Weights of a small GPT-style language model, trained from scratch on English Wikipedia: tied embeddings.
MLP neurons of a small language model. Each row is named by its layer, matrix (up: input weights; down: output weights) and neuron, and shows model dimensions 0-63. Each number is 200 + 20 x the weight over its row's rms, rounded and kept within 0 to 999.
Before each neuron's rows, "fires on" lists the tokens most often at its 100 highest values on Wikipedia text that the model never trained on.

fires on: "-", "ography", "==\n", " career", ":", " |"
L7.up538,224,169,217,192,206,240,179,189,201,178,240,198,182,164,199,188,212,211,169,192,205,207,236,217,193,177,192,154,201,194,202,198,197,201,198,206,206,186,207,210,199,208,214,162,205,185,206,195,216,192,172,189,209,223,187,187,177,199,231,202,192,171,213,188
L7.down538,189,197,184,174,189,196,183,198,205,198,150,194,223,207,202,214,209,162,181,167,223,222,182,191,212,174,208,254,173,194,195,197,211,204,188,237,191,187,219,191,221,202,183,204,216,233,211,223,217,201,218,176,178,173,188,205,230,181,194,199,220,225,232,223

fires on: " York", " of", "ust", " ", "19", ":"
L5.up160,166,177,201,215,217,223,165,170,198,207,216,218,178,218,191,208,197,193,225,201,206,199,173,160,212,215,186,191,222,223,202,232,219,210,198,229,230,210,174,154,194,191,127,221,209,196,194,219,210,201,193,211,205,160,202,195,198,203,212,216,193,205,215,179
L5.down160,226,187,200,183,201,206,210,197,201,199,174,168,213,222,229,204,208,226,216,208,209,201,234,200,160,213,227,204,190,187,193,201,190,211,211,195,200,227,247,210,203,228,204,185,200,210,193,202,185,216,215,224,216,212,203,167,220,214,206,196,177,213,194,178

fires on: "r", "ul", "b", "u", "v"
L10.up51,220,174,218,221,214,189,186,201,177,190,198,210,199,162,198,207,236,191,197,178,239,181,181,231,189,198,197,171,193,211,206,179,199,228,168,162,228,191,226,165,179,205,232,193,229,173,224,194,196,196,215,232,240,198,215,232,194,190,170,216,206,204,174,191
L10.down51,190,212,216,232,177,208,194,242,237,222,195,242,191,216,216,224,219,188,181,216,183,159,176,260,182,200,186,160,172,214,218,193,208,191,179,212,237,189,224,200,208,180,211,164,219,206,196,206,168,202,175,219,193,214,197,203,193,233,207,161,228,211,169,182

fires on: ".\n\n", "-", "|", "\n\n", ",", ".\"\n\n"
L12.up97,180,182,198,198,206,185,176,175,219,194,228,211,206,226,203,220,187,207,182,187,183,207,252,200,154,212,224,200,183,224,149,174,194,213,209,217,184,205,230,202,207,168,204,232,164,204,191,208,232,224,164,218,206,218,211,210,167,193,183,168,176,219,215,222
L12.down97,194,203,195,202,205,217,208,200,199,183,206,189,204,200,207,195,213,185,229,194,202,129,152,295,211,222,183,186,221,190,240,193,201,197,215,175,200,218,178,211,193,206,199,196,211,209,206,205,194,192,190,164,195,208,191,212,172,219,184,209,211,199,205,160

fires on: " c", " V", " K", " C", ".C"
L12.up24,165,225,202,176,184,219,183,181,183,212,196,186,205,196,229,216,199,221,199,196,180,209,206,209,178,209,221,165,193,203,217,162,188,249,200,185,168,202,177,177,193,188,220,214,195,188,185,221,183,186,198,200,198,208,198,215,177,182,236,206,191,163,220,183
L12.down24,204,190,210,238,207,201,213,194,228,218,222,206,180,206,223,210,224,222,218,231,203,213,198,219,214,171,197,194,183,189,167,215,193,212,183,202,146,155,213,212,216,222,173,163,208,197,193,195,191,204,177,181,175,192,202,237,243,177,176,201,214,218,164,181

fires on: " of", ":", "==", " on", " not"
L5.up674,220,211,195,181,178,213,205,193,223,212,221,154,178,227,264,190,195,237,158,213,221,196,218,243,207,203,200,208,211,200,222,208,191,187,199,172,185,207,181,211,197,198,185,237,183,217,240,228,176,187,202,209,197,212,202,211,198,175,218,224,199,256,200,212
L5.down674,202,192,205,225,185,177,208,197,192,219,191,244,182,183,182,176,210,205,186,197,220,219,221,172,186,197,191,203,212,218,212,195,194,205,186,166,217,224,183,194,170,178,210,205,222,165,231,202,189,241,220,162,208,229,224,207,240,202,162,186,213,193,205,206

fires on: ")", "\")", ").", "\"", "."
L7.up632,195,185,198,195,215,208,232,174,192,189,225,171,215,193,214,217,207,193,168,211,182,191,230,213,197,183,221,186,211,219,178,177,201,219,229,193,190,185,211,208,205,192,175,198,184,229,208,194,213,218,170,225,189,197,181,200,149,218,177,222,226,206,202,193
L7.down632,212,211,193,169,210,247,220,200,204,202,190,190,199,179,212,182,212,204,220,206,212,227,177,120,180,180,200,190,228,212,178,177,204,216,201,193,215,207,225,212,169,222,189,220,204,198,183,185,166,199,222,213,221,216,216,217,201,180,197,185,181,204,197,193

fires on: "-", " ", "im", "am", "10", "ast"
L2.up435,203,193,200,199,210,220,171,192,224,162,222,224,169,180,182,210,191,224,205,195,198,197,230,213,195,184,222,206,192,248,198,172,175,210,177,182,200,192,189,195,181,223,209,157,255,166,228,205,196,186,206,194,215,224,198,250,203,211,219,219,193,186,207,187
L2.down435,226,195,230,238,205,252,208,190,185,184,208,237,222,237,214,233,201,210,217,207,204,220,186,181,238,187,209,186,210,200,171,217,209,202,207,194,191,206,190,184,174,180,210,170,194,195,215,213,175,209,182,186,208,201,183,201,197,199,177,192,191,184,202,157

fires on: ".", "-", ".\n\n", "though", "|"
L9.up436,215,163,216,181,198,213,202,189,192,203,179,206,210,175,197,222,184,231,205,197,183,228,237,182,205,146,233,204,158,250,217,188,192,210,178,207,204,204,235,209,218,180,185,182,161,178,202,234,219,213,219,196,213,193,172,192,188,168,187,220,176,193,200,209
L9.down436,211,193,206,206,234,189,175,194,208,195,191,177,210,211,207,196,178,211,202,235,190,339,244,105,183,207,188,217,186,215,182,184,190,202,198,200,197,180,218,195,215,191,205,212,190,185,205,201,185,195,197,220,181,215,211,225,219,201,213,205,190,208,189,246

fires on: "-", " pair", " out", " be"
L6.up495,204,222,202,188,216,179,172,157,167,221,238,240,195,222,225,193,194,185,172,188,212,184,216,206,215,197,196,201,170,223,165,170,209,173,210,188,217,171,203,226,226,184,194,210,197,195,226,222,183,203,170,198,212,160,202,190,189,192,168,208,195,196,154,185
L6.down495,186,179,249,203,255,186,211,203,186,221,205,248,162,207,206,219,217,240,207,224,183,176,178,242,181,211,230,208,160,196,193,195,183,201,217,217,175,202,198,203,208,152,199,202,203,213,190,181,222,168,196,201,189,193,220,242,211,217,177,172,205,221,207,182

fires on: " l", " most", " Cl", " is", " are"
L13.up525,175,203,237,230,209,159,209,221,232,211,204,218,186,210,205,202,210,182,199,148,226,194,196,210,202,145,180,193,185,199,208,205,199,257,211,184,168,226,201,207,204,207,194,206,215,213,192,193,207,202,218,211,199,176,221,184,189,214,196,191,184,171,211,199
L13.down525,198,208,221,204,190,178,187,232,184,206,211,207,230,193,190,197,194,165,196,171,194,200,244,140,204,208,199,194,195,197,196,220,206,212,228,184,162,180,189,203,215,165,187,211,238,193,180,203,181,202,200,221,235,188,194,206,197,214,167,216,218,193,207,244

fires on: ".", ",", "s"
L9.up385,207,194,199,203,189,223,208,215,231,219,204,193,188,193,197,237,182,213,202,206,186,220,212,198,159,166,189,211,190,249,202,193,222,227,192,174,219,194,229,190,223,202,238,210,179,176,173,214,213,204,228,182,217,165,177,221,166,172,202,164,221,153,202,197
L9.down385,206,199,202,244,201,181,170,203,193,240,192,177,220,164,220,207,201,201,225,247,210,319,256,147,210,217,183,210,182,189,222,180,193,194,208,197,200,181,207,206,189,200,167,203,197,154,206,186,187,190,194,208,187,196,228,199,216,211,201,215,196,200,191,232

fires on: "-", "b", "j", "d", "v"
L10.up101,213,197,229,209,177,224,188,222,197,178,226,220,173,187,204,197,207,203,205,192,193,187,217,237,186,197,212,181,177,205,217,196,198,228,175,199,215,190,208,145,165,223,226,168,208,199,218,215,199,202,202,188,204,184,215,207,202,196,227,184,160,195,193,199
L10.down101,221,203,207,194,170,208,206,218,220,246,187,223,167,169,207,190,204,191,203,241,209,142,218,244,209,161,182,209,177,190,172,238,190,187,203,197,202,185,227,170,209,190,187,191,216,229,216,194,179,171,215,212,212,204,194,213,191,212,217,217,206,202,213,192

fires on: " the", "ed", "ography", " it", " Chart"
L5.up636,208,196,229,179,199,237,193,208,197,157,181,220,199,175,202,157,191,235,203,195,189,201,185,195,190,211,208,188,182,200,206,226,219,201,192,207,186,212,200,207,151,200,201,192,224,169,215,228,221,206,199,190,184,199,174,226,200,187,225,176,176,197,197,168
L5.down636,223,232,196,205,190,188,199,180,191,208,175,194,197,198,176,192,187,187,167,194,215,173,191,175,180,218,192,226,188,211,207,193,190,220,228,195,174,206,218,185,218,191,194,210,209,166,226,201,207,212,214,213,216,206,223,214,214,243,215,179,185,225,210,196

fires on: " of", " for", " on", "o"
L3.up477,201,195,197,210,179,205,181,191,221,183,186,183,187,197,199,192,172,269,181,191,207,230,217,276,216,218,185,212,231,197,172,202,211,201,201,169,189,187,196,211,202,242,208,220,188,224,197,233,182,208,196,213,180,226,207,171,181,201,207,218,197,200,176,181
L3.down477,203,206,240,191,223,182,171,183,192,203,205,200,215,147,204,196,229,201,223,220,197,248,229,183,174,224,213,174,240,168,218,205,180,174,168,204,213,179,215,198,217,203,209,183,225,173,179,177,205,206,208,214,194,207,206,182,182,197,174,160,192,214,227,216

fires on: " l", " as", " very"
L13.up27,185,158,252,210,238,172,181,189,214,193,206,224,201,214,191,203,199,188,200,178,207,187,206,200,215,212,198,186,186,209,182,174,220,224,207,178,195,241,211,221,196,203,217,231,226,209,198,203,232,182,223,212,206,182,204,186,194,214,191,181,178,200,181,189
L13.down27,218,190,203,187,202,166,192,188,232,196,174,205,209,205,193,209,211,165,218,166,186,221,216,182,233,216,186,239,210,207,183,215,210,225,187,190,166,194,195,244,246,173,194,205,230,192,187,208,175,201,210,197,202,198,185,225,181,216,175,222,215,249,206,250

fires on: " \\", " in", " con", "if", " re", " ob"
L13.up544,194,183,220,199,217,158,209,174,233,170,174,235,187,205,219,233,195,226,199,205,191,224,209,217,203,199,194,187,150,212,200,179,252,250,194,193,214,219,207,197,215,176,211,202,219,196,219,206,201,226,198,246,200,187,188,204,224,222,206,185,187,206,196,205
L13.down544,170,206,233,201,207,196,156,215,199,175,177,181,220,203,221,205,177,198,200,185,152,193,211,200,205,221,182,219,193,197,194,232,199,157,209,241,221,189,186,221,204,225,224,197,235,218,179,186,186,209,219,189,224,187,162,209,233,219,207,219,193,210,179,221

fires on: "\"", "'", "\")", "\".", ")"
L7.up748,175,159,239,195,213,193,256,184,216,209,216,202,224,200,213,185,206,203,183,190,167,202,221,217,190,185,243,219,215,203,187,194,185,201,209,202,165,191,208,208,182,183,206,234,194,222,193,210,231,204,218,249,196,187,177,177,195,201,173,200,195,228,163,189
L7.down748,211,207,206,168,193,212,222,196,187,185,211,190,206,183,236,208,230,196,200,187,206,241,201,110,186,202,220,194,217,226,171,213,172,227,235,203,203,221,195,204,184,204,212,211,202,215,208,188,175,212,188,223,197,230,222,209,195,191,203,195,187,192,207,209

fires on: " in", "l", "if", "at", "f"
L6.up629,209,195,225,211,243,174,234,208,206,169,200,229,170,216,197,233,184,239,181,181,197,184,206,221,212,205,175,195,148,204,188,204,217,209,192,190,179,232,193,180,200,232,198,215,197,196,219,206,194,222,239,202,217,208,168,183,200,209,186,147,207,198,220,178
L6.down629,179,208,152,195,197,191,225,208,208,191,181,238,189,232,179,203,201,204,171,189,208,189,206,197,224,214,204,201,140,197,183,200,181,190,195,167,207,210,207,247,161,207,198,199,194,237,197,175,208,191,205,209,221,207,198,206,208,224,217,187,196,213,157,211

fires on: ":", "-", " de", " -", ".", " |"
L14.up478,215,188,189,147,224,222,229,180,190,216,207,204,205,200,236,228,187,225,199,194,196,215,233,211,211,166,250,192,177,230,212,190,210,178,200,208,192,186,195,185,183,184,215,173,212,214,193,203,200,178,211,206,216,192,226,202,210,181,185,197,144,185,213,209
L14.down478,216,194,223,188,187,233,197,211,196,210,174,191,233,211,210,198,222,212,206,210,193,310,222,188,181,192,203,204,169,210,205,180,214,166,197,186,172,186,195,228,211,184,216,176,192,207,189,204,186,210,215,225,198,182,174,207,214,173,199,174,182,189,195,233

fires on: "|", ".\n\n", "-", ".\"\n\n"
L10.up271,189,182,179,225,250,165,213,207,224,212,230,209,184,210,216,229,181,233,195,188,165,207,221,186,169,170,205,206,181,208,176,211,200,226,199,189,216,174,210,180,237,216,238,226,185,199,209,253,179,185,188,220,225,182,181,229,226,157,176,170,193,150,192,196
L10.down271,197,182,215,201,207,202,199,217,216,192,206,207,211,193,177,166,186,195,221,206,205,265,222,134,192,198,188,210,191,198,203,180,188,187,201,183,220,206,226,169,198,190,207,227,198,183,217,182,189,187,177,241,189,227,214,205,236,205,217,215,168,203,215,234

fires on: " =\n\n", " to", " used", " in"
L7.up638,192,213,215,208,223,170,209,191,192,195,222,203,196,173,199,173,190,218,214,190,179,216,185,211,211,176,198,189,195,221,173,255,175,239,201,210,164,190,218,170,176,160,185,182,187,220,188,225,158,187,231,219,234,206,171,202,211,182,215,221,225,196,215,192
L7.down638,194,199,179,225,180,203,232,184,227,200,186,203,217,190,181,203,209,212,246,216,217,228,239,187,203,180,191,227,181,237,231,193,202,250,160,190,203,215,179,250,219,209,235,196,206,195,195,180,229,224,159,182,177,195,199,171,185,166,197,209,151,199,181,223

fires on: " an", ":", " |\n", " |"
L9.up739,191,169,219,203,203,188,182,221,186,174,214,203,201,212,186,207,219,212,177,191,166,190,211,214,205,209,248,174,198,195,207,203,187,217,191,197,200,208,187,197,176,199,198,171,186,184,188,207,202,221,168,200,197,211,181,201,177,200,206,231,208,182,197,179
L9.down739,236,239,199,195,185,199,165,239,208,195,187,206,215,179,198,172,181,224,197,182,172,225,200,197,180,193,182,229,177,185,216,177,207,195,192,210,200,191,224,193,182,195,171,216,220,202,220,192,183,196,195,172,190,205,199,197,220,199,192,186,170,188,193,205

fires on: ".\n\n", "n", "l", "m", "p", "v"
L7.up203,203,206,225,223,184,233,206,180,192,201,231,180,199,177,194,171,204,212,189,209,212,196,231,222,166,170,225,192,195,203,200,207,166,223,190,165,201,186,213,199,187,201,229,193,222,191,206,230,246,183,160,208,202,209,171,196,191,169,190,190,179,159,178,186
L7.down203,140,204,216,245,189,223,208,237,204,226,190,192,202,184,201,220,197,201,188,230,191,198,223,172,161,184,192,205,234,196,162,197,184,196,217,214,212,216,217,171,199,227,191,200,161,238,196,221,194,200,181,207,181,181,210,206,247,215,186,185,191,193,198,190

fires on: " ", "-", "19", "ust", "ond"
L6.up649,196,185,206,197,177,201,148,193,185,210,197,200,128,196,201,198,193,219,235,186,170,188,144,152,201,218,196,195,205,201,202,194,211,180,215,244,191,186,188,176,193,157,188,223,234,200,206,211,240,187,207,192,211,199,205,159,177,211,203,216,182,211,219,235
L6.down649,234,212,205,264,197,178,232,202,217,190,190,197,231,192,197,201,196,198,230,158,182,120,215,190,197,205,187,220,218,208,209,199,199,210,204,206,173,185,198,199,199,203,189,200,183,182,221,201,188,213,233,229,192,212,231,227,225,227,184,225,193,184,163,219

fires on: "\"", ",", ".", "\","
L9.up379,208,180,203,192,211,203,197,167,184,165,240,215,219,190,229,166,204,190,164,209,215,201,202,184,191,196,212,205,195,214,194,178,180,223,215,199,202,211,226,204,158,176,217,183,177,237,161,179,198,213,170,230,187,159,210,208,211,203,177,192,190,201,175,202
L9.down379,200,189,228,196,219,209,207,188,204,196,216,155,189,203,216,208,175,181,182,180,174,300,217,93,192,201,220,202,193,190,182,215,196,197,196,206,204,183,189,198,205,188,209,230,199,189,179,230,209,202,210,184,192,212,225,197,196,182,209,232,218,189,203,243

fires on: "\"", ")", " (", "\")", " |"
L6.up525,191,194,200,183,196,180,209,181,204,197,226,207,233,187,213,203,201,182,160,205,182,190,204,198,184,206,237,210,187,199,182,180,189,225,222,160,217,212,200,218,176,162,176,180,173,240,205,211,201,252,181,219,190,210,202,152,170,208,209,228,216,182,189,204
L6.down525,233,198,208,208,252,193,197,180,186,204,224,205,178,157,185,209,233,186,177,184,145,227,204,181,194,189,217,201,218,206,176,197,161,192,202,226,221,199,204,194,196,187,179,195,195,186,178,216,229,174,196,221,213,207,208,179,185,204,164,209,230,221,226,207

fires on: " In", "in", "====", " in", "\n\n", " =\n\n"
L9.up12,187,186,227,216,228,187,196,162,213,226,198,179,177,202,200,201,170,178,220,198,170,175,205,215,226,171,218,148,209,210,193,204,174,240,199,204,157,181,260,205,210,198,194,206,188,238,197,188,200,153,189,231,224,220,193,198,204,200,212,183,218,206,203,189
L9.down12,195,222,201,212,216,212,192,224,207,179,197,207,222,209,189,208,226,217,264,200,197,233,226,203,203,207,209,219,203,218,212,195,195,206,189,190,205,170,204,234,191,253,229,207,169,166,202,204,222,179,186,208,203,203,197,179,225,173,131,206,224,218,204,197

fires on: "R", "r", " R", "re", "ont", "ul"
L7.up257,209,160,199,211,171,179,210,186,200,224,177,230,194,166,225,224,204,217,203,199,219,205,214,219,205,157,183,189,169,213,209,216,176,193,203,204,207,196,175,217,217,229,216,169,226,184,186,184,199,191,222,182,218,202,213,242,195,206,240,208,230,192,168,179
L7.down257,242,243,149,196,195,202,183,190,191,204,232,180,201,199,227,192,194,209,198,185,175,234,200,194,193,197,204,218,192,205,167,185,206,197,211,195,215,226,181,177,217,205,175,208,205,201,229,209,201,199,205,209,203,177,212,169,204,181,200,221,194,210,194,203

fires on: "-", "am", "–", "onn", "-b"
L2.up25,186,152,217,179,200,225,192,188,174,186,241,227,212,216,217,227,218,184,198,225,213,186,198,240,244,194,205,166,153,191,197,180,209,211,197,180,247,185,222,172,194,164,214,203,217,203,246,221,184,202,231,199,224,205,198,192,200,187,170,190,223,197,205,168
L2.down25,184,194,221,219,198,207,182,193,213,230,194,220,215,215,184,225,215,187,192,199,200,153,203,231,188,193,210,177,216,160,222,202,194,183,222,190,234,205,200,201,223,180,177,194,219,196,212,185,196,198,181,165,191,172,236,202,218,170,209,166,184,242,175,210

fires on: "-", "-L", "nd", "-p"
L6.up4,201,211,184,175,196,166,189,180,188,171,252,219,177,207,206,218,176,178,197,160,207,193,188,220,194,156,217,195,162,223,181,191,232,189,213,169,186,210,181,188,220,212,195,184,177,209,183,191,193,221,192,176,222,175,202,232,165,202,209,214,208,204,201,175
L6.down4,218,205,245,174,205,203,184,186,162,194,152,225,173,228,197,192,225,190,217,199,204,177,249,255,220,199,196,189,154,190,206,235,206,166,181,231,206,218,206,189,226,202,165,187,215,239,198,210,199,186,197,170,210,188,201,239,194,193,184,212,177,204,197,186

fires on: ".\n\n", ".", ",", "\n\n", ".\"\n\n"
L12.up52,171,169,231,196,201,240,185,185,200,195,197,194,188,197,166,230,182,225,181,171,187,180,231,203,162,190,209,230,187,227,173,197,186,212,205,190,183,222,216,222,209,192,180,218,189,216,206,204,203,195,196,211,195,215,201,185,166,176,204,164,157,215,202,213
L12.down52,219,211,177,196,212,199,241,201,177,185,175,206,198,204,205,208,195,168,205,182,194,99,189,288,207,202,186,183,206,182,217,213,204,197,203,209,213,217,198,225,208,221,215,203,223,202,183,214,206,193,193,176,215,185,209,184,171,222,205,206,206,196,209,143

fires on: " of", "le", "ed", " up", "en", ":"
L5.up63,212,194,180,204,208,202,215,201,190,196,219,187,189,194,230,205,177,202,204,216,162,202,193,249,188,211,202,210,196,209,210,221,224,212,196,188,229,217,154,178,189,208,124,256,198,173,191,216,188,195,170,212,204,195,202,168,202,199,212,167,187,194,208,194
L5.down63,189,236,194,212,182,215,206,229,220,197,200,208,181,211,178,196,236,207,187,206,193,249,199,188,215,219,219,184,218,197,165,179,205,203,193,199,164,213,203,208,226,176,195,184,201,199,221,220,233,222,224,208,214,205,195,223,172,188,184,192,212,210,191,205

fires on: ".\n\n", "-", ".\"\n\n", "\n\n"
L10.up37,184,148,192,186,210,192,193,200,184,212,192,191,206,183,217,206,168,239,175,181,193,221,237,186,178,157,222,208,186,228,183,204,191,201,216,215,202,215,223,204,218,190,195,201,169,183,196,252,198,230,204,225,206,210,180,194,215,132,202,190,185,213,193,197
L10.down37,206,192,218,191,212,194,199,204,218,197,193,188,212,196,202,193,190,206,222,217,198,289,240,70,180,210,207,212,206,211,192,204,200,193,216,208,201,203,234,182,215,193,196,202,204,196,221,217,193,195,191,207,211,204,203,206,213,195,200,201,200,221,202,275

fires on: " |", " played", " play", " Team", " plays", " -"
L13.up85,222,169,207,181,237,218,191,174,187,208,208,188,212,202,218,235,202,210,208,187,177,202,194,211,206,199,214,205,208,176,195,205,203,206,173,194,180,171,187,207,239,210,186,181,220,217,227,196,206,184,204,222,194,209,220,169,186,220,214,216,191,161,196,195
L13.down85,211,215,220,212,215,176,202,199,182,187,201,216,216,237,193,184,214,210,205,220,196,273,205,142,217,204,191,212,210,192,213,185,216,185,195,199,220,216,229,211,208,175,185,206,173,177,203,204,191,183,210,178,169,163,197,185,188,207,189,220,189,201,212,182

fires on: "-", " "
L7.up566,210,162,226,197,199,201,200,194,226,193,214,246,202,204,173,211,223,212,215,186,204,186,212,238,192,192,217,191,165,212,224,205,210,203,183,175,210,175,216,186,171,196,201,180,234,196,212,222,177,174,199,192,204,193,170,219,178,234,210,209,200,203,214,154
L7.down566,214,200,253,211,193,211,192,209,201,195,205,227,226,217,171,185,194,202,229,199,219,159,193,238,175,196,177,213,193,184,221,220,179,183,222,197,191,193,175,179,216,208,198,174,198,217,160,211,213,177,200,185,196,177,188,192,209,220,193,188,190,229,228,172

fires on: "r", " Sa", " we", "ul", " a", "re"
L2.up147,203,163,190,188,197,203,200,196,202,235,160,198,199,179,197,205,202,203,203,178,210,194,194,194,206,177,214,178,170,195,216,226,203,193,168,201,175,213,201,211,203,207,224,198,253,204,234,163,193,214,147,205,226,193,192,244,160,209,214,208,186,209,208,161
L2.down147,182,218,191,188,170,230,215,208,187,180,226,189,222,173,170,182,203,212,189,180,226,239,222,163,184,202,201,241,201,205,219,239,234,178,199,202,193,223,184,181,212,193,215,198,203,166,216,192,189,193,206,167,178,201,190,155,173,184,236,206,199,208,206,230

fires on: ".", "t", " |", " to", ":"
L7.up143,218,186,196,191,205,207,232,221,190,206,243,210,221,165,226,184,221,200,202,150,190,198,199,227,215,185,189,162,204,179,198,200,178,199,181,206,181,224,189,168,176,212,203,169,198,244,199,245,206,191,207,219,263,203,194,187,199,188,176,233,218,178,207,182
L7.down143,189,199,194,195,177,204,161,171,205,205,171,204,228,171,184,184,189,194,208,183,202,241,190,143,199,196,183,232,176,209,201,183,240,206,222,240,221,195,233,181,198,241,199,220,183,213,204,186,159,185,211,193,196,205,186,198,204,214,190,160,190,212,195,181

fires on: " |", " of", " with", "with", " at", " -"
L14.up564,197,227,195,186,212,207,210,197,159,197,215,173,221,159,188,211,192,255,206,188,187,225,232,191,219,163,221,194,198,191,209,180,181,198,201,172,181,170,208,224,177,208,190,172,189,185,221,223,184,180,207,186,221,169,199,192,194,191,210,181,170,185,205,185
L14.down564,211,180,207,225,198,195,193,198,211,189,172,184,214,211,182,169,175,220,184,182,154,294,213,163,211,187,204,181,187,217,199,205,219,183,184,201,188,207,219,184,218,168,169,197,188,176,188,205,227,207,180,193,210,194,174,200,209,177,199,243,210,196,192,213

fires on: " /", " |", ":", " local", "erb", " restaur"
L7.up758,199,177,213,189,197,224,183,183,159,185,197,226,189,201,212,182,204,207,189,185,215,191,207,192,152,216,222,192,197,195,204,202,247,192,184,220,219,196,192,202,169,223,217,174,195,181,217,216,194,215,178,221,228,216,240,193,202,212,183,205,169,178,158,171
L7.down758,182,226,176,201,196,208,192,195,231,223,187,169,208,189,209,199,216,161,201,196,202,287,209,167,177,218,253,222,225,236,179,190,195,213,200,218,169,211,193,160,207,180,191,233,223,195,201,202,208,233,196,170,173,206,185,179,180,220,182,208,229,224,195,224

fires on: ".", "==\n", ").", " |"
L6.up505,199,213,190,203,174,210,234,178,205,198,204,187,196,169,209,209,184,236,189,179,169,216,226,189,205,182,216,202,182,207,210,209,210,240,224,198,177,215,222,189,210,200,195,182,210,197,208,226,188,199,207,209,184,226,218,192,176,213,206,183,196,172,190,184
L6.down505,231,197,195,197,208,185,204,227,194,185,220,208,212,203,202,208,228,209,218,223,214,270,208,154,181,194,197,190,190,199,173,173,221,184,189,222,194,168,209,205,225,206,201,211,209,218,213,192,198,204,233,190,196,200,229,209,215,173,184,189,184,204,223,185

fires on: " out", ":", " half"
L7.up752,206,210,200,209,243,179,178,168,159,193,215,218,178,215,214,195,199,195,183,170,170,205,192,210,202,203,239,177,197,200,175,175,195,180,199,186,225,195,185,209,215,179,207,214,167,197,216,200,196,214,181,195,196,186,191,191,182,189,167,198,197,174,176,186
L7.down752,191,221,206,192,198,177,211,185,203,212,165,169,182,213,184,187,205,192,215,220,172,158,208,202,217,213,211,212,188,237,188,184,157,178,208,196,224,213,209,215,197,182,212,198,176,195,211,192,198,176,226,238,204,223,190,156,196,197,208,216,248,243,203,220

fires on: " C", " J", "J", " c", ":", ".S"
L14.up286,162,197,206,207,195,212,174,174,157,223,215,201,187,179,215,188,197,219,165,191,204,200,224,204,181,191,193,174,175,213,200,184,178,219,221,171,206,218,212,196,209,178,213,217,154,155,233,247,198,215,190,206,184,173,186,191,185,220,209,190,172,178,182,195
L14.down286,227,215,191,210,166,205,215,216,194,208,171,201,196,220,194,214,206,203,197,229,208,186,207,209,236,223,188,175,166,182,219,238,204,223,205,249,185,190,197,177,203,192,181,176,229,211,200,168,204,205,183,196,212,239,186,209,206,166,204,190,227,201,195,218

fires on: " ", "at"
L9.up578,228,175,220,225,219,216,200,222,180,213,220,241,220,203,222,185,212,191,236,181,203,169,193,228,191,147,204,176,178,215,189,201,184,207,171,168,202,211,199,211,174,195,169,212,210,206,196,209,188,176,240,185,249,194,218,214,199,186,193,190,223,223,155,139
L9.down578,216,203,232,207,181,187,185,215,183,206,213,208,210,195,183,208,259,203,268,198,232,172,193,213,163,198,197,216,211,203,191,196,216,162,168,220,170,198,182,193,173,193,182,249,185,210,172,216,214,173,199,206,199,201,217,186,177,175,197,213,193,229,231,201

fires on: ".\n\n", " |", ".", ".\"\n\n", "\n\n"
L14.up334,195,209,230,203,217,187,190,175,186,194,205,195,232,189,197,197,179,216,175,202,182,204,264,196,158,208,220,216,194,216,200,201,203,222,232,158,210,195,242,200,182,163,195,184,212,182,189,224,190,202,168,229,199,226,226,228,195,185,199,198,182,225,157,224
L14.down334,208,203,175,221,188,220,217,185,197,202,205,212,159,199,214,224,206,216,183,197,192,152,173,298,188,210,186,195,230,169,217,225,208,207,191,199,202,211,177,183,187,194,193,194,187,214,200,206,182,184,176,175,223,191,178,186,163,206,210,219,194,169,210,159